Weights of a small GPT-style language model, trained from scratch on English Wikipedia.
Architecture: RMSNorm before each block, biases, untied embeddings.
Training: a variant of Muon for these matrices, 6788 steps.
MLP neurons of a small language model. Each row is named by its layer, matrix (gate and up: input weights; down: output weights) and neuron, and shows model dimensions 96-351. Each number is 128 + 24 x the weight over its row's rms, rounded and kept within 0 to 255. Numbers have three digits each. A neuron's up and down rows have the sign that makes its largest values positive.
After each neuron's rows, "fires on" lists the tokens most often at its 100 highest values on Wikipedia text that the model never trained on. A number after a token or word is its count.

L4.gate290:150097142092097158152161110176133122128081092142175124131118111153094187127145145147155114167080147127165137156128152129138120132139134131122182098111132104150139085140146166120136099094112147186131111128131114121148118130121113154111154153095122155172144142128128150085134062125133094086147145136106168115119176099154124151144096127153121113134148119129148084080126139146099077126123150142133091108110119116120086084107155126142135148145122122109159159092140112147155131141137109120113117118118109117134142090148120132098129134113142095165146127117120142100120126121099090141104167170073145152074111144114128140111131136163136147118135074120144088141082121093076118100125100161125149154104134145142173136138158121120102128078107158136134149108118154094117137156136171
L4.up290:133119167120128129134169135118140139093121128110148097168115123108113144134140116135110160116130114157124122143104124120134122106115122141127163164168160139204117102151109147118137117106158140144137109127129102093143145095135132121059146092118135140148114176109103127124154086124133129152101141168147171104142124112136170110132103101157131102135155198154154112121114153150144158155152132110177135170153134113145115126113136162135134129132199114120156154113111086114097059102156118166119163172133122114143126090073117150115138086123117098093142113103115111151096164168135130122133110098130122080147150133168101147127099141122115166122124112100138064161138141160162157128070160158141158139149099036120107094136160071130122149155147149138146102090110097098119139132164132
L4.down290:123124193084124168105147096113134122135116133134083107181144116143109113116110168131115162145144154160129085139145129103136161147114101156117149074154075096123143121157130144132150131140108114148170119133124134178135097121117152124146121154133174158154166105126121143099115105140136134157106137124120179119130135128157161163110159167105096158163164135137135125134123123169119105158119136169137150122118108132134119101107131099138125168122125096073125105098092091178136111121124174154127146134139106140141082076154158108138114132140123093175153158151102132172142141082078150142163127123144100131154128106139164126127123123137130115139132103129128147120114095159159135159084109095117107150147125106132161124091090095151142140130116111156112132152109176171128151095132132
fires on: " to" 32, " a" 16, " |" 6, " for" 5

L7.gate466:102131088094151150171121112126115163124154128141101159130106123138139153180143129100145094116112118144147125079130139154146077140151104156168145129160131099123124113122109121072148069128152088173128121112119152141136109117079089117156093162142124140101142129128086109140099165121176101085106129140145161150170129132157154125135073117122135072115154128116120146113131129159107154116151126169147169126114163157126096149176156118164156146085138132051097104088123103114141168172168162144110166119116150129117116136141131156128101095085083148118101107148113101126127124153169131142097140160105132104147151077198118133184134107093106122134147142165151128118130140125116104134127149128116175158139109138146140121138090102124122141134107137114109173152146107091135149130118154
L7.up466:119100162145131102095104125136119150183116117144131147109165169137118139093146118079103142146106149127126146144164131080149097125133109129140133141187094105123127140110108123086114111111096116125139137108104126099127153117135152120096159151140178116136107142154076083124080151081135135138124098124104166088150112168094130129180106139141131098130169167127114155109149113101146109097101132134096106108081124132149134159134124121118204158116167110098136128066135150110133166148121128133154114111121107129159127152126135131151109115132107120127159102154086123143100142162096110111130112085126185115137150167057101161154088177127129170156115121139141089095136106114107125103131127095122114123139149102133095150156123141154158140060113151089130126165134111154117106117127092
L7.down466:145183124136173147116112182152112120159155109156134087109107103184124115128170108145148173145089111108126117184159109087126163098148099125107138139131130147149131134119146110140139130127127115140161163130143134109124164093135139135110165095129122153123107159134098122125057146126170124159137106083151118085124129116121133108142125158124137121124169132075139158120150139090130104142112145116122100102102108119147097114103125178099128136130095110160096114130155132129177141146122108101127131126128129057148141122122124145138114126134106096082184132092100129167110133097089149137132092112118111143141133145134109181157127123131123157111113093164125104128181140179143165135093112145074103146113108139152086085133091134144127139089109143119112136128113097100147173122112149
fires on: " |" 66, " first" 6, " 7" 6, ":" 4, " 9" 4

L3.gate141:163104099129130143098129113175123150135137141140121144147140164120129118153110124105112117117165127105114143134108143155110114140129120132136169104091119103133107154157106152152119117098106110156123085096131121126154138131120130123128147151122170110093153130149156112092130146150095073136125134117129158121131098080105110151153124109141117146090109117094093094105142187114116125166072091095144163112112125100146121138108119106146109114105093116156100121093107117117087143135142128139087139103105121168091110125155156175133132131142163124139125156152085154126108181134119113099144090157124111123130097148103137097157145154128137156100103150132122115127102167132104113132115116103157109109135114101081130141142113104116157071142108163135166124162134109116115091097091152
L3.up141:141102117110120121089132151134116138089098053122141147168149157091124169150128157126157106108132196157099148120087163147144115123139124150169131125118129118118108143140116141144119156113122062116141071150169139139102128121156115148111102147114126089107175116151134153127111151103168138101116089151155111140148122135096151127141134132162116119113104138122105090133113149134132131100072126097163097154114115096146147146102107140140131144109076138149143160109118150136127108134115136132113148101120136138101153162153096105150112127156125135118118165094127098080116181130129153121118136123076124157170161108121158096143134156120105142127130130143128117119136175155148107091131124094153105104136124142124084124094113121117137096112074147168163158111154081125147148100134118
L3.down141:178107107132140144131131124131152121130111127134120112116147095117142101180104134146151139134107137165155111100118178116152141137140131145133140113128122145141167123094126117147174128165171151074113115115092104132101141145116116094110122120148156158135092155117143130151123149095141136169116151112143125110118122146172165112140122131128152129195170153168152181138155157187114095091111157119137116185141125144126121091119155119136109089136143111146179118138094149144142108132141137161106133136123144094126087104117149091150137131089110131112116107145179156144148139134122173143069081129149094141107155158124102146125105138108126101143139085117124105132064090094144122149136098152102136103123086076143089179110127140151122134102129101103104103134146112119115117123108125
fires on: "." 38, "s" 16, " |" 14, "age" 8, "th" 8

L7.gate653:146089118147084111127118142148140104155098146117076129084129163111136119129086141131127130155094144150147092154155155068105160095134132159121143079109126185098088141109138137098140116108138128167109115133136146106130151158141137132126130067132125148133103081135133112150139129133094132130167155113116164112095192145111122111134097135193080122140149126122120104148118109188127149153125176146129126097130121144106113121115134137149127102102099164116112168125080087153136131123159140121123138120113095135097113070156146142136109128120146203155121106150108106156125125135137115191127126156135093155146118133135105075110167132156140146101138133121110078156127138114120110134116107076119145117145115124104162090100139087141129165062156089190109131131119127109125140172109139
L7.up653:121137119146109132151151149104124150180131088101130121143130095082105129119119125109123148168130108120127130128117164141117109125123095163112095102150183167142114098158113113130146102159110155187132167131156119090144123147112165119130120140079126160135104102098121100124108105179123104112101087148121138140132108081125145122155143118175062099140139130126116131116133107141117144153130144186098046124117115139108130109131121073162126113110146147129126106101151113169110130088119117146180128123140159158111114135130139171095134136151111119113098138151126113139150121135105112151141101090112124121099080098152147168136137143176099106067159116139168153123092136142121145142111105108107190157164131122154154117100122143098115084124133132159121145136117124094111135161100110
L7.down653:165121129086114162114134146161152091152128112099117122129131124142131136145130126137093128151075129147144132146138126077161179122100111084122160105169152130109120112164172189130084105126116132090086133137107112129122103099148144144134144124169097165090054106131098170148112125152131113151117150125118101092144155114125070158129089106109100118233129114112155087080126116145136140103092116097144162137129112139115148155113146104126111152081123172111155149104152125157126124125153147133125141133103147133143115114142155124072118168157111122117116161151154104121145103110132165119157134107103156126120124087112135118131119074124160134144144174171086098152185151130132115136072157131165138092131094124161109164117109110157092133110101139137148113159126126110117135119160086
fires on: " to" 63, " would" 10, " —" 7, " a" 5, " an" 4

L4.gate851:109081186108120135125104148106107137170144138107136102161112123143129135124145139111132143142150104111104139119115193111125163147094137121112101127152110140089142135105140096123116101111155119106119100125116118168157137152120156168130180148136133125108099114115155105136127145070095137112175115123151136121150166063133113123113130136158117129130147107091110115119119144124152154118117114090161128165129156108158114138112112124157136159131151112154154124133123152088102127131168156112169167114121126158145118106157111186161110151159151119105123096150134075099111063136130150146130107106122120094118139136122180128117154131107120137163162092124149151115149144159124103104124119120108145149132147168131116140107138131155072096080117138115134091144111184128130138130122115
L4.up851:152100149103116164116133128115113101148151132143112121125112151117094094116116125130135147097136126115097163144168101096087128108098154093134103138138116120150125166131095108091125148142128144137121112152112119126108089130142144115120146115100105069182182119105145142111089088134116137126120148130125118089121114090155112143109154149140140105148110124122181105066122109158134139175145147170113113124139115111088138108109151149172169124140139122124121111083139152136098112114138115154093145146144124173110126113107139148133132098089128135127122149130153154079114140104175088142133146103124141118122144138152143152101131123149160116140130099158105105142168159102070146145146140160129097138140146091110093137135126161129116163139148145166133083147092143140148158087137115
L4.down851:122099147110108097145123150138096131122110130139139113119150118132132141109128119122122158119131152135125134123166121145113140160065147153115164101113124148133121142131115126148129129112168147151128075121103111127130173140136108129103153112103152187158127164106126105156157162082130185142098131141124115096144115143098115151103168071144124115203119086148121128145138101131126101123110113099178076127127148129121141132116140121099159132158117095096130109107124120106097137124134141123122142125104139122138107102111115137173137120102123140110100119110113131143135096084129135165133124121141116149127098169117105110126122112084139128153106126122141129080106125175128157130114163126167113111141150120130132057158119120144161129154160123078178123133106107093156132110103162
fires on: "\n" 66, ":" 8, " |" 8

L4.gate401:142109138137090123093132163151134090121151124093106146135152166152121092169135113101083101097132114107113107106116136100105119087131178106151133101146147135181122136146118096131149106088129170112113080155113072139145117091142101146087156110153140158073109140125136104119136140092119136120108148156131120105089133084138124150187091126160136161138105122144119189148103108158107097102092150137161131111124150099118154128170106122156110110133112167152143116106154175153154188121102182121164141103164108187126135143115099102143155162128126135142150150136160157105114137122163139100133187146187115146144136123129104153154134113116090135122099141121157139086101178088147134124168144100136121088121154119126120134130102125106158149151114123093120108153148180165130118101113132
L4.up401:170119148141105131102114146115180100118118134153131137124073136146125138139110139100118148105117169136117123157157081070155088150125070075118134122153149173164138116121159136151129130169121131136127121110121132150138164124112147098123118116133130135127155133136122132154147109153143128082126124112133092161114087132141118127105134113139103104134114117134128095125134135154127112160123185134106136131123144132118163118171109148148155150123131166145145172146121131122086126098101155125128137105132109199156138110185133131122135140130130150123142148125135162121109111117116112152136119133086141116137112153148152182178122083140109118182125174101149169074158145142118096131151121138146111114167126137102149135113123131104122178103125118146103129164125150104141121100144097
L4.down401:122156105146085112130159041122138093130100152141105136128080166151135088144172141093137114121166102137099130156119132094148060126131154127139095108140138146130131141133117110134131127116093148133125124084106132150144132132135125119150110105143115089092126112133049126124112166136133141102136138174082132082091128125091143107112128135107108142182123119130129080139108137129132102130136135111148133160148133096132150121148134167169138121130106130079125172106132125113149158121121153122122143157140151163133119157129096103139116143110178128134145129163149156108113146083139088154113149167153129107161102138139143119134154068107063089121162133155122194098068112144093113123108152150166148172156154107105118142066149091093151140143129110195090146176159119140144131131127135
fires on: " in" 60, " for" 14, " with" 9, " of" 5

L3.gate85:103156120133159153175136159138118113139127083123126124113090084113136166102108131092059109164152116123120135154193144113144130119124100148172104133159108130114183155128130098127113083101171130126103177145101177119160085132158113165139135150132171123143111133113097108121167120128140166122124141145109119093130143103138110120095113112129123117153146148116096133135115104137137097109121141161139151162164145131067160118153120131139153139135082092093150101182145114147120160152151140136145148085092081109117132105090139076098141147135128132103124127098162166122101133140120179160099144142163101142122101138164097151122130098094144140150089106126090123121137133160120156126152131131137093124141120165145101086128148149127094137071158136124097155100150113139123111151130125
L3.up85:151149123119113135140099099121103092122145092127141159160137163150117133108078185139127122109123134136125134144165140128132112118128120129166092145133120120160127108113126102142112109142161143132153113120131111130140136149130097104110131103115098166166198105132123113095191132135108115126125127140130148087147120151172133131149141134096118150137110148134082147094083135113097155150177130170145138121132124147151174145110127132157147120122119163127148099101164097160114096084104143166089157134143143144145134124150114126155118168132119131124128144133149098151115117102133076150151134118152095145095111140144132133130122079142102147132099133113122142122101106104159109114140123116115098151177186141095115146109116111104137112090126091099139144101080107134130108132092129
L3.down85:123091124135140139114167144132154129127174126134102096110158119107162159137088149121121108128059133110133135148121169090120116112088107130089130144137118110148101128127129088120115139163118102129099150120123145101108132140152119119162132140101121142136159119095092098128171093103120104149113119144131137082147157125137114153112111132128151114092092109152063114092125138122100140139170103160084080137141140152131122135147149173108089141109142112178100123117179072154096106122139130144107114155083141129138154113132151096132104159136109156119117125128128128130119128111148120159195121131113110122107093151194089137122140173147129140124114176149103138140122093099140104115148141118123105135142128125087115155092134137125109157092135127104096131101130091102123099096110124
fires on: " m" 25, "a" 11, "m" 10, " season" 4, " week" 4, " year" 4

L7.gate79:126157111115111145164130135158115151159148107118108090132085173095160149099107098105140124056129140140131170162160102121188100122126108157184099165159124117106124146089129119172131148176104109124145127133116110162122069136129133115115098158105140122112182128157142115111135147144093114141132132120148143087110092116137151117116118146137144126093118162117133081155129152130104138126127172151156130125135142118145123149138128142120134134124118102142118135102137101107104134129126158149176102139131088112119164177108082142125135164119100126149180087189119115094147137139121125115156148156124115155133143120138146119168126137103094140125138074135122143142135139119094151147157101144095132152123102115138095142185132114106110141122113100127133157146126113121105147148148097
L7.up79:112109155117146130111105084147116134196104116114117161152088190131128136167144137116161109112154109139135137137141174121133132144176122121165116152143144138125113155118153141140154129162141103117154166143160100114114064143102090135126103099110125159126171104100109145104146080143108155122126095104123149126126117081075149143123120131091113133131106141115126119124122126136093121121106074135135150115114128140099110136123080137085116124089137134117129058103142107082181154147134129167149151149135123141113135116128126111170094072115119101167162113190125140106115125127138142089170122098104139135134146134105134198125152128144096096144122157126170139094132148121106198118178150122127150155085157128139115132179145119121135124100150134105170120096107104087120118152133099
L7.down79:137135101129153168140109083155102125130111096094155150126125123135104151131102113112181130102166145126120142139103105121112137147137116168173134168123147084134076160096155088149154157148112090129152176167140103153114108137153142157103129102125133115113181121076096133121113095160099154085155099070106170137128125101088114136135158167133102115030107126106138115131142141112187173119102135139115096157149144147142104158112109144124162135150118146141116099118112109127162119147147128124119162112100157140125160144096122128122117136113137146155145134104105131071146108141132112103138122144112153141167132106153144149150142067109105182112098134129151143137129130126136114137144141126103086102120105129132128138107146136143119165138139131136174106108121117102142136109151145
fires on: " |" 55, ":" 8, "," 5

L4.gate745:164139141115149134141153088123117114132132134122128117121151130109123099100080129153159157108152152095127158132149150121122126179151109118137153131143143126118151177142138127126095102123110144161116115121118154102120157137132104109120136155160105125095128135115134113122114102146096116116087126152182159142114114093165114171167133161123161115116135135142116106134140128123136135171141112111137142115113093173168100153141138098136160157094151168088099094129142143110109121109164149120136143097150140126146144154155147123126090134135125087144072091136147123121146090137148135133149138119151143106137167160111094096139133142132142136146129069119157131120126154143111118134102099115126090145143100149118142103139132094108109115133193128134110137176124102148135164098112085
L4.up745:149129104128122140125155127065125160133118153119158127100162107095131137145106108128150151095090138143110172169167106091110143086165109163106122131133131121103098188108060110130108163148161131134099147126164124148140142119137130103180135139135098148125125106126105105152129170117135161154136150121104165131189134147143077117139192098123170144129087138143120118133180147145135145169191127134130135152116146124139078114159157142131130122133118129150128129115098094134115126110140183082096158140132108110148153119137091134119116117142119164165134107146099117087152117118163128116113146107138121107112101130126140147100147127142130097087106101131157120159116144099084134125113141105126117155154129130141136142150083141149104107121162131156121119148085136121143140163144114
L4.down745:148142131123110139139094117133168106170120172149101131154140131114096125142135116115129148123129129176128133104160127130136127134158137146149150102091152096128140103114071146143189134106078115146127136160169110100147159122167159117082152120141176158175113126119127134079157111152171138113111164114140127082165102107144144104129181120169148133204088147160099119069104091171116139104148141093127120120097123117161132116160112112107146152112142127144138122131071094110125131113147123160150165140103127124148112148116133134179122104123066100132137142142135144158077099115141131140086123194113116120145119127113155145156159112167111140173184139121137146137118144162103138122170145115083157163136167124133167127153147126155130150096138111120144103084138124097099154136133090
fires on: " |" 64, ";" 10

L7.gate617:086133160121097111122139111114115171140153107137123110149081117114089082137121144125140130174129077101105074150126131137132161129131141154115122108124146141120163106136132147127137110155117133139093188105113115107100161114106131097090162149157107137139185138119164150108146145127064140122103161143123119127223145073085107114137124127120117117121155117116079098139106172171133144131142139158118119107137106132140134133140118147142124152102089171127126118153092124155122096135131138176154131124110133146188125198132123071121122116133128093123160149165110131133108125113163174153104100186110089139117074128111103111153115117103123104140145142143119134146158108165129133127127112120111126169115160138134117115155097120117155139159140079086122146067100155098138116106088100
L7.up617:143127122108176136127091102137111114125135145148143139068133134114115136075117134133139153096164134155147149123156097043138084128146128129143117147110099129152111091156142136095109165145111129139141126104153103099159207155118158143145173118119139099149110097147131143115151111081143109119118112106098066151150139093132097126140130114121084153118108166134118129147100124142155160128141134138111107155132120151165139087134163173075125143099143165144137132139115119127089117135146122102141141103122141122143141137128127118144121125098136140149081108123063127174092087136111111156091115143152143152103078115128128124118113094116113139129135156148121101152172132139131109091136115126120110151100153156166090128125184137095159139164138137180145145075079116119154115164107107
L7.down617:163125153111112144130145144080161129154137145130105109145134140157139119161128138139124171124073135092123109122128139047106157133130101132119143127140131116129138128168151133140126112184130111130103130106119109112129153133146150137113113142147155124144175145102165153142141134144115125144182122151118122130158155115104109109127103114118146100168128137121104115155114120170107111130119153138126139127143058115091149120144133106152102154133100157138120138136125129133092123127110137146122102105116104174159136151121142132127113163095156086074155171168151148172116104102176116138155168080135166146126113125128112090122103093112150133132154117152106107124094127138106118151115110136097149142147137152116121094151142095113159158163088122138090159102111140113147116129156126
fires on: " a" 75, " no" 6, "a" 4

L4.gate250:160124101140099122097139140156141171117147107089101145129160129147119110160124164160130115133126141128087128119116123122110109161128176183134107123107115145143114137170139160100125113141111121124117126079125097101130135140127127114133157161125093098133142116135122161107105146141149136126064151106113153118145113122113116123135100160126147133151125071083138100112150135149152111171150129125144094115129122081137115160088121108125106147089124165129149132120157103109096125129123103150151150095166132146106131178119129127100103163115121114121159143182148119166182139143127167122106114095151177119107160115152151111149131119098133136118171093107103135069170080112132089093138081162127105127144129132157110109162103144091148114105087139098137095118152079134113126108085125
L4.up250:103135119095101126125157133099094099129086106125118128136098132112139108125123143122135124189115174116126114142118144148138138132110139129129096116145090104134144116164116120164106134162135163132119170139139144117171133118136104081163117101087132120119115119163103131139107096081133093153125128152127157129121114111094089159149148134083132120127135116097151175129111110112159106103096107152121134108093144158139125121130183095126128101120122135125106133095132096120099105142091134071106147109147137107135128127145120147076105103119148119142097124116128140097115103123148116115138103136120150115108140097164112108126149106159103065113138142119158090122159108099117165110136088155144102134158154147146095085088179125085100119129089141139110140153102131114153127151148139
L4.down250:119119081109076141091134153123120083138168113060133104109170145146129119129106142115093107126144097147117144128083127121126145168106149149122174116116140126126129139116164139111163120142125140085139135144145156120157147157138167121132134155121124161129110145155163128099114125151131079108104104208088125092154143089144170155099129138118113141135120135135188126103099108144152138101140095161138099161119130099125113131140116149149132130118140144105138078190159126146108148130124126152092117115138121138120121105126075108156122114105157117109115155132090103176144135148115126119093120068106153143113153121143099117118109144147140097116149133098166099118175131143122145102140096159144162125169131124160113085178101153168137070155151119088108109130187105135145105095155143
fires on: "s" 30, "re" 8, "t" 8, "as" 7, "in" 4

L3.gate63:120140124149101135135164147118129110153138121137130135123139119131165158153122075118141127093105141104160110152116163172146150130126144125154134167151117090153152130137155123163075115105155162184106099134137135120156108133101171143143114107114127134187120138159085120097136139117093130118116176119136129139137127145134066153102097146087087111130145136141095103106126132118120128127141160152140154081119175084144127108087131126115171158177101143099108119125115127137103125087111159200145164151114127118148124111131135128135116138106122127105145164149077115071117110168143153165161096118128111157123134148175102142141171104146106156124138127076121127091121128157106152137092140134157086142131153087138115116108162155129120152149146179105134125126122069155151165139166170
L3.up63:145154111146138165133139176104133101181159099109163116171159179102094150180128124131177166112110135136123115099121162100111114131160116127210098107115168135185116090119157126114126106109132122123100098125113101147119136117158109129174112145072122146177162133106183097109148130132104131136151102113149140105093130140159148111164121096150148145119133107117085172132111138114136124107112116108160090103162116091142126122141110102138151173134134162098122164134113125146105101099163132143130150111092148135127099116128105114108116134141138123088101113147109131144132120157164144179114107124093172088150131126132176117169162143119124158140153142143144132129168138147110134132125125139100124134127128118114120090104142129183171134079082163152094170154166139160118174118118151
L3.down63:161148173161099121149171178126168061114112099150134139126095108109128139143117106125155125137121140107162142141146159125115127134159189123156138162112167147183143091137174164133125163103133159169083077118101145151138122127102149154121118090122117121139137098122105133102150138133139144122115128098134126137184151157159146116165103107135126096147113102111107155124128126135145155110102155158111141103120131119119117092106122117138125166123117134126126107175114114116114125100159133109082145101169127139132124128113117149127131072146164153127130168157084116143103166139121130107133160123106180151153147115106128136167123138103132127128132160126122099111114158152100172136138117108114085120131147135115127093127135107115126147124097178109109104162153099161203146033103150
fires on: "s" 17, " –" 11, " Swing" 10, " −" 8, " +" 6, " dis" 5

L3.gate673:134138136130116101068157133149135104114137065141138118143108184142118113096111139138130149114126060113130169145123156121137115136115112078147131152121102113147102135122112115151126111149142145166147108119145091123105149118119130131134109100140154150156124109145119123074135111107128132113140153136124102097131120144112147121086151135106129117126148108167138122138120128147134169141127120133150098128111151097150134084098102132084177073143090115130123131145093169151163149128068160171087128146137112140125182147138170147098138144120157122124149116142143162142060145141126131112140137087082150120147106157147093126082144113133160160154108160114136100131107167105129090160142131104183150108105193091153088115094161128105112132124120142111108168101161122118102180090113151
L3.up673:130122099128095160140141135141138138068130157108168115135077119078149142151105140131111126137122132089103155142095158106143177132125154112121147160087173161111074131164135124098160165136110095146112175133125132083153106140128098135156103107075128095131176156118114169143139120100113081168148175135093118182154102121150140099129130145164159074126148096110135136115140130122141080127140118143097138134129101082108122091136133115145121135142153151168147133135176096112188153135094170138154157101128114104138124133174098129131073131155113124103115116132141126165139128106154125129136140128138128155143151131122100083159126161081110117105160097123157134135143129158129119136160129131149162111083097100108140149139161165148153141122125125131120168130171116142177174100119125
L3.down673:132128189144150112102180154161118133114140127157129113090141154122121131136141138113110168135105117108111102151159115097180147164172116116130126115090144144118123127130118118125139171144089126135121173130101130159117142140105122101108124151141116154133142155141150157119141135134102131123124182142097142139167146188128153120084128100130167132171122163161125119157129140125101192110110158156128107134151133115141128106097125100087154139160154148146138148168118115132137109141147119164136085146118121111140098145133126168153151125123118127132112146115140113116139108114114150134103162129130091098143122112106134151071169081088143126133168110110134137155119167090153142143141118143125133145124165080172091118095144168151099142128184109128142135123134146103135159127115136
fires on: "s" 44, "r" 11, "n" 5

L7.gate426:151160156131158138122130161132143157146194170170116073111138123140110122142144150126108097125111113176098108082178116114131141132147135141150082139126126090119162166119126126137104130188130125146102140081145155146113129098157120138165146151098084104121157118142163087137129127135081124121164115090118163113134145134157152134116130103136123164102136145108133159135153141140147114115121184105138129119127133107142144153097136129089144098121161137145085096095156114082134122142121129127093121151130083105140170103172108122109158103138094120119112099124107137077120131140132164165105124149136121110136147128154110112163106124135172103120164147153107126143118148173103090120125130092151117091091135079130123115094122117139152130133139095126134142137127111170131137141084172
L7.up426:078149142092123129156151134156115080125153126124118176103103093109140148113135113127121133110122102098068124114129132107172151103130089154150131109122101124144079140085127134114142147129115066106107166109143118149126145097128143128131148104176164133172121112114123152162103097071145146184141161126138135082143150102135128153109105133086126122185108149112090121131143137158105149131155142109113140131119127164126118130166081130116137153113129103117131141078178117107101138169146148150112125178127104174099170152105113120114103133153142136125145145159120144117147119107133075129153118147124154093102136087155102127134117149130146171148109119124163134166121119183127148116137091135133150177156110166128147139133102096140154135127143173127119139144110126144141140152169158
L7.down426:162103148112169111131114135132136132133125104135096145112137123117090135102085140161141117140155089125136120146131123093103132094129150109155124091141131122094113128141100137121157127097126069126119107130086093137108130118104116135120097120164114161135160102127139138152144156149159125116138149102156139119204159066122092158143133137090150099202122121143109127089096136123152111101173127146159122093107108137099145102142076132090142117134114082088122121103124127146139150117133169121115128147102122125153110146096136128109110126142128121109145146163122146130108122092176141134145122138103166088092142119138137118155133108104128138154153113167161144141126116164118128117131109157141137184138130089128131128158128138122127106147095174147161084097100151149172141117151137
fires on: " |" 69, " of" 17

L3.gate692:114125136149151141127159110105119147102143153173110124142138111115134127066120140099125146154147124084161109154125162098158167074101151100127117091140115134111118124115156127173150085170117129103168109144124139133119110130146135120095118134118162155153158133161133114113137128090121104061133116102120168105135117102118127107163164123142143150123105062149122162132144187165084127147188154141103141135104137128148120137151160142159126129119089135138136092153097138128122183117093128136140111118095120151151130154151099158135108125095123117131170108131150082110139096124075103127141115092137129120155137165130119155126112162108094088142188181060120111152116166160106096141108152098145125142149115123196169193147158128121127120155151118119134133132100151160108143104174155
L3.up692:111130138181101182120124164160118143110151104105138121125106116111121131150089145150130148120109143163160110157098102131141146126132130067098129128144144105151110109137150173128104161152101141130104116104166132116114127106118111157159160138129176149165123122091103113163126178086139136101130110119101157129161165091173132168115153103113136128130123113122108131147134085161102132101141135094106145155129099117120135158129156155147147075124152092136125103134129147116137123154136157129161087106115124141137131070156071102123135128122162168118157125107085120107157107190139102146141138140107147115159125152082106138080109109158153093134147152087163136099139128147144137110132123130134113158108113156112088156152117146178140169133103116099132110069123131064103126102134130
L3.down692:143138145123110136088152114121147127132137146131101151112113149122147088160146148127171146124127184136162115167145050154117113149137090087145125170153155136129134132171128152156138179147137105084136148133149132109110121152162130159137173144086099124119194138103173125122118135141136150092128139136106153099157146144090156105087139142101120126198139120110129083132137144081110145157117141145107134150140141171127125140109114114108124112150134141116149082108156138138130160154166078118180124129120102152162114096149127123118120109151139141171137146122087131145133105108086155114135135117139130124150117207131121125139147156139135130143139102124124113131084115135132119124113118159130166093113090169088116131088132162168081134140099130176157081123149116111141150138079127
fires on: "'" 54, "s" 44

L4.gate80:110138174145129146183129108125120119169135146136134172165137103152142121145135096108126124092094130139152125136105100130138093124139145089144130112148123124143117130159141131122098155119128123123149143125090084154122128124137118124091126137081145122130122144144149125134125129144120148127135131172124103132136124116138118120103101143105096125110160110140136142138134170133130174161112140096123125118104117126135138158130113130163143157082104131120150162118104117116112141059139085090138128112155090125127117128121101084101126173100146164152087110145141138172157090147120122095120119129112115108144173101150124077132130164083122109127091134117138098055128122124101096113128099154151108106150141116166087135129142169124140140125091142151105106144127141174196099110139091
L4.up80:157095150119148079110138151145138107180141145115082147152106140117141130125122104132106102073108108129118103131132119156136103117140097128152137125133110114131122172163121085111123106143139087092119127096113147147128128134083143121089114126131144155110108142181121099136139112167141139157147152158097106174106153151120142171142153172117109116118120148107114139102106086112125113153126133142110145108093166131128110124142138171129111139146160083120081169099090144094133135120135118108188152152127123151110059145147120110185096133137131168133156135100133086142152141137178089108077146137117125172102098118157136162128109120103135137162052137117138112073131129137164153110116160102131118140133117122112113151105134161167158121144120099158135103141138131138161166118088135
L4.down80:069174152132145083129124108125160133128105111134131081078131129121101129090125109146131116132120133129092140128123152105154076096131158131085166129137147150124100160130165137128132154132129116111138155132137128095133156154122099100125127151158134104129156120152120079181116159115091142118129161139130135126136118154147194096139098125130079128121115127117113097155125159129120113134122126126127104168132106151104172103123123123171094110124113135102139181158129144091113150161132139112105142126137102125139117119108113171111156121120142149153146129137103143134129135158137128152155153110114056129131094144111168158134092120163142125092107098121131117141187135169127134120126150097116125172141091146145142097123160105113090133135154146116104097172134129164134088154117107
fires on: " for" 24, " as" 18, " of" 8, " means" 4, " called" 4, "-" 4

L4.gate256:128128107128111137143108121148086119113136123130130096153097112124117139136140124138202103131122102140139143114133152125093115138156121156147138123103118129140100135098113087152106097138132143105126106111055140057126127124107155072102146139128131102144149103096146080143158096113184099102120133129126092154135114142086130145180155122142124118146109098120145130158147183106119085125120170114121153145129118133187158137148152111156130124160132150079130144153170111106125115109137076143118122099105147105127146116142141157108114128150088109095125144134140121136145113163092144127114140115178176139110109140135140183142131182129156111109147160107140126155137112106122138122161144146187126147141139121143104133122150129112135082138122124126142105101105090151130150129132106
L4.up256:107096116145083140135121128113118119156147149124149169093166135107126110125123134111071086153134155186126130182131105140128139125120119144090150156121104124110131171163115104084109077099172104147153163115158112120086122166138131135114138109129112149135129149154112124123116119090115159149167109083101116143133150151135135137129116167143135113116120122072104121151153162136134138115129096127112150128129138075117103095103157124150107132147119153122077135118106148152116141086152168122169084124135134099117144123145134115126132122081114141141150096117129142128136118127123128130154076088140112147138133126126155123128055176144109139113120108089124200118136137119132165147127111175134130136121125126112162170115121148122107106121072164120120133142181135124165045102106122
L4.down256:140133116114173120129129138133112168119104119114134108124114101135117119124095093118182163104128106073151153103163099141136135124156141110171112097153151130137117127121136100126117173139081128149156116149133150118138142111115133086109165148152133120116110115090172141153124150154082128103151174155130146130138092099093130177160108066141123143132124140145176153086115095101149142130128146145120140134097110163132141158119120082090132127120137143121193105157136122118147129169149096171095159130166169145123100130122110112127138142165137124122094149139155099123132116117120147136111165168102141096151088113125090149113189081115168107141139138123123115130104149127130105133099158108097130121113116109123139131148131100167129178076187109129144124105141158103112190153154123
fires on: "s" 37, " There" 8, " States" 7, " where" 6, "th" 4